python train.py --num_hidden_layers=14 --positions="rope" --bias="none" --extras=["capped logits"] --init_std_qkv=0.0218 --optimizer="muon" --final_lr_fraction=0.1 --batch_tokens=[65536, 131072, 262144] --train_tokens=486500000 --dataset="wikipedia_en"
MLP neurons of a small language model. Each row is named by its layer, matrix (down: output weights) and neuron, and shows model dimensions 32-95. Each number is 50 + 10 x the weight over its row's rms, rounded and kept within 0 to 99.
A block is one neuron, or neurons of one layer that tend to fire together. Before each block is what it responds to, as a language model described it from the Wikipedia text at the highest values.

Description: Score-separating dashes. En dashes and hyphens between two numbers, mainly match scores in sports results tables (4–1, 2–5), also win–loss records and ranges.
L4.down306:50 56 46 56 30 23 31 50 51 70 51 43 43 61 62 47 34 42 40 41 58 54 54 40 50 38 52 71 65 48 66 54 59 49 60 43 63 55 57 52 39 44 56 61 56 65 54 47 43 43 53 43 67 36 56 47 52 46 55 40 43 42 45 46
L4.down428:36 43 42 56 48 54 48 26 45 61 79 53 31 38 49 54 51 46 48 52 37 31 53 50 56 66 58 50 52 47 37 36 40 54 50 50 48 61 57 52 57 51 44 48 70 58 67 51 51 56 46 38 55 61 44 37 59 37 56 50 62 51 31 59
L4.down808:40 52 66 52 59 53 42 36 44 37 45 60 51 50 57 66 44 52 48 56 52 46 45 43 40 37 56 52 38 54 48 54 56 50 57 73 33 42 48 44 46 50 37 50 44 52 49 56 56 49 54 56 59 43 55 42 81 43 68 47 48 50 52 52
L4.down1019:40 52 67 48 47 53 47 34 47 62 56 46 76 47 53 32 46 51 28 47 61 55 65 51 44 54 54 58 38 46 53 47 31 56 35 46 46 40 41 71 35 52 53 61 68 37 60 41 33 36 57 42 65 51 50 54 57 56 50 40 59 65 46 53
L4.down1556:48 56 46 48 68 60 57 77 53 45 36 42 48 45 39 36 60 49 56 42 56 55 55 59 60 61 57 46 58 47 49 56 42 70 45 28 60 47 55 52 43 51 51 54 40 48 46 55 48 36 47 54 52 48 54 41 55 55 29 47 61 54 63 39
L4.down1656:35 49 73 52 51 43 29 36 51 48 58 35 26 40 66 55 67 38 51 59 55 40 54 39 43 51 46 54 47 53 35 64 32 41 53 40 47 57 35 41 39 36 50 75 63 49 62 70 40 51 43 60 57 49 39 44 53 29 62 45 63 48 32 65
L4.down1775:60 39 21 46 50 39 49 42 38 27 45 58 51 47 38 63 64 42 41 56 47 43 63 53 47 50 46 45 49 56 53 42 46 33 36 27 32 66 72 57 46 40 48 46 50 55 34 49 42 51 56 44 60 40 52 46 65 41 60 50 73 44 64 55
L4.down1830:52 43 42 58 46 38 53 43 49 44 48 46 34 50 49 65 52 62 46 59 58 50 63 59 48 44 73 45 48 36 66 68 52 46 71 38 28 40 66 54 36 56 56 61 42 56 47 42 53 44 36 59 56 49 47 55 67 40 56 43 55 48 42 50

Description: Separators inside number pairs. Dashes, colons, slashes or hyphens placed between two numbers, mostly in sports scores and result tables (1–0, 3:48.4, 1 / (0)), plus some table digits.
L3.down49:53 54 38 32 55 41 43 40 40 46 42 35 50 40 63 49 41 48 49 52 64 45 44 46 54 72 62 32 73 38 57 50 50 63 48 56 46 60 42 58 47 36 36 34 56 70 51 78 56 49 49 42 65 50 52 58 61 35 56 44 52 38 49 48
L3.down363:47 51 56 48 51 42 56 32 52 56 56 54 59 38 40 56 43 70 41 48 63 38 46 58 58 54 40 61 36 52 42 61 65 59 28 38 52 48 70 33 61 38 56 49 59 59 66 53 44 25 50 60 61 43 42 64 59 44 55 50 60 43 54 46
L3.down860:37 47 58 54 57 38 44 38 53 62 60 40 44 55 53 47 55 44 47 43 52 55 48 45 42 43 48 48 51 55 56 57 33 51 40 64 29 47 50 40 43 44 36 44 78 59 58 44 42 32 42 47 57 35 46 42 72 25 60 23 49 34 39 60
L3.down1364:41 50 65 46 50 49 37 42 34 62 53 43 50 30 36 54 41 33 38 49 66 38 54 48 55 54 45 48 46 31 56 62 51 48 53 48 40 59 69 62 37 46 41 59 54 71 46 52 51 29 50 45 67 49 45 42 66 24 72 43 52 51 36 55
L3.down1382:55 51 51 46 32 45 47 30 67 49 44 37 43 38 26 58 47 41 52 55 37 48 50 64 41 54 60 38 48 43 58 63 49 51 54 56 51 41 35 35 50 50 45 34 52 43 49 40 53 54 50 60 60 65 53 72 51 56 44 45 45 43 49 54
L3.down1445:44 51 58 54 59 40 46 41 50 53 48 31 62 40 42 50 50 48 40 45 40 42 65 40 57 69 57 62 61 32 54 54 28 45 55 60 46 47 54 48 32 57 42 35 52 63 42 49 35 49 52 38 55 52 45 34 55 49 61 48 70 35 39 37
L3.down1793:42 40 64 60 38 47 45 44 66 53 46 47 54 56 37 48 55 48 48 61 41 50 52 41 48 31 28 57 54 62 44 56 36 34 64 49 29 38 45 40 59 51 70 61 52 36 51 64 49 54 35 55 61 58 49 70 57 38 45 45 33 38 66 60
L3.down2035:59 42 55 47 37 40 55 52 46 46 51 41 47 54 51 55 52 49 42 43 61 47 30 45 40 51 34 45 28 70 58 47 36 48 54 55 47 24 28 49 41 34 52 44 53 44 55 40 25 51 71 51 59 39 52 51 63 55 62 59 47 51 47 68

Description: Coordinate seconds digits. Final digit of the seconds in geographic coordinates, just before ″N/″E/″W (e.g. 0'1'″E, 2'0'″W), plus the closing " =" ending an article-title header line.
L3.down12:61 38 45 42 40 52 55 26 55 52 39 45 69 57 47 52 43 60 42 49 65 37 42 37 41 45 64 48 41 45 55 49 47 50 61 43 47 60 58 60 45 49 40 51 68 66 59 55 61 57 33 55 64 49 60 30 59 50 46 54 42 51 50 52
L3.down508:50 56 37 51 58 71 60 49 51 49 48 64 62 51 34 51 60 63 50 59 33 64 52 46 54 55 61 48 58 60 48 47 39 74 57 47 32 60 57 37 53 46 41 41 36 60 38 88 44 71 38 55 37 46 41 58 51 50 49 37 55 39 49 44
L3.down979:56 77 62 37 36 76 45 52 51 56 49 48 39 73 44 57 43 56 36 42 57 48 35 45 50 63 46 54 55 55 43 49 26 33 48 38 49 47 48 55 59 34 59 68 39 52 55 65 51 62 57 52 53 61 59 55 46 51 42 64 55 59 49 30
L3.down1088:32 55 46 54 46 67 50 33 34 55 38 41 55 65 44 38 46 51 50 42 54 36 55 52 52 36 46 57 57 44 45 52 40 43 51 33 36 53 49 31 42 43 59 39 46 49 54 48 56 32 68 53 31 49 53 33 28 59 45 54 60 50 50 56
L3.down1146:26 45 41 43 49 52 72 33 60 59 36 48 56 35 44 49 53 42 33 57 56 41 57 39 47 69 45 61 66 55 60 68 54 60 58 40 53 46 70 54 34 56 52 47 45 47 57 54 62 65 43 62 41 41 54 40 58 58 59 53 48 57 51 54
L3.down1271:51 44 38 48 48 61 75 35 45 59 49 45 46 45 47 57 53 52 28 35 57 59 60 56 53 70 56 37 52 51 36 43 67 37 48 48 50 40 47 73 46 50 68 41 52 38 54 50 58 37 42 36 44 51 43 45 40 45 52 49 52 42 52 41
L3.down1535:63 52 48 56 50 51 65 42 33 65 48 58 52 47 36 46 69 55 57 62 43 63 62 48 66 48 40 48 66 37 46 33 38 64 64 45 36 47 58 32 58 52 59 48 49 38 37 46 62 56 37 58 35 45 48 52 52 53 54 60 64 60 55 50
L3.down1579:53 49 61 47 61 42 43 63 51 40 52 35 66 55 55 59 58 58 44 63 52 49 51 57 50 61 59 52 46 66 58 52 57 52 65 41 56 60 71 73 44 37 60 51 80 47 31 32 60 48 71 46 46 61 44 53 48 56 51 37 46 56 49 37

Description: Heading-closing markers. Closing "=" or "==" tokens that end a Wikipedia heading, mostly "= Person Name =" after an infobox-style list, as in "= Iain Dowie =", "==Example==", "===Marriage===".
L4.down148:45 33 47 45 54 54 48 59 50 42 53 46 53 46 49 48 49 59 60 65 40 56 63 39 37 48 48 57 38 57 47 37 41 45 50 37 57 57 55 38 49 55 33 57 42 43 42 44 61 50 35 44 44 37 43 51 53 39 62 43 59 55 57 35
L4.down213:49 18 39 42 59 61 41 52 67 41 58 49 60 47 49 51 52 57 45 51 48 43 72 48 42 51 46 66 50 53 58 52 57 36 54 59 51 53 48 52 56 57 50 47 45 55 49 50 46 40 38 56 54 50 72 38 48 42 59 57 37 45 28 55
L4.down374:42 51 42 60 34 51 51 40 33 36 46 63 51 33 32 50 44 50 42 49 53 57 49 44 49 33 54 44 53 37 56 57 40 56 56 55 24 59 54 57 51 64 63 78 55 48 44 69 55 64 42 46 60 43 54 46 58 49 53 56 53 46 61 39
L4.down597:57 55 59 45 57 57 59 51 54 40 69 36 43 44 47 62 50 80 47 50 43 51 56 48 42 39 48 55 47 56 60 44 23 50 45 54 34 31 38 60 44 40 67 63 35 51 42 31 53 51 53 55 50 48 55 29 75 50 57 53 43 54 59 55
L4.down819:46 41 47 27 41 53 43 43 36 37 55 44 48 28 55 48 36 47 42 62 63 51 56 51 65 48 50 45 51 53 47 68 54 44 52 42 52 55 33 57 69 67 63 44 39 51 43 40 54 47 45 37 43 55 51 54 48 53 40 52 56 40 49 36
L4.down1044:30 55 38 63 40 59 39 33 53 48 59 43 36 52 38 47 55 52 59 56 56 73 49 50 58 70 43 49 32 49 34 57 24 48 59 48 38 49 63 33 43 54 60 62 54 53 25 59 44 75 61 66 38 56 41 53 56 43 41 43 48 45 65 50
L4.down1324:47 34 37 33 64 43 42 49 40 54 51 52 65 56 66 37 46 46 41 47 54 45 63 41 52 64 57 53 58 61 55 42 43 51 39 50 67 55 56 52 50 41 50 51 34 46 53 53 59 57 36 44 53 58 50 67 44 44 42 52 70 45 40 29
L4.down1879:50 39 32 54 39 58 49 51 56 62 40 62 54 47 52 51 38 50 33 58 41 59 47 49 59 32 71 62 37 50 45 42 55 58 57 52 59 55 58 50 42 42 56 57 42 56 48 41 48 68 28 49 45 67 36 33 52 51 49 37 42 51 58 56

Description: Section and sentence boundaries. Closing == of Wikipedia section headings (Background==, Release ==), plus sentence-final periods, caption ends and clause commas before new text.
L6.down1031:47 41 34 33 54 48 50 40 57 24 49 51 50 58 42 33 62 74 33 48 46 56 63 66 70 66 53 62 47 49 54 51 73 63 43 42 44 46 53 49 52 51 70 42 56 57 52 54 51 48 59 55 51 52 66 45 57 59 45 51 45 45 51 41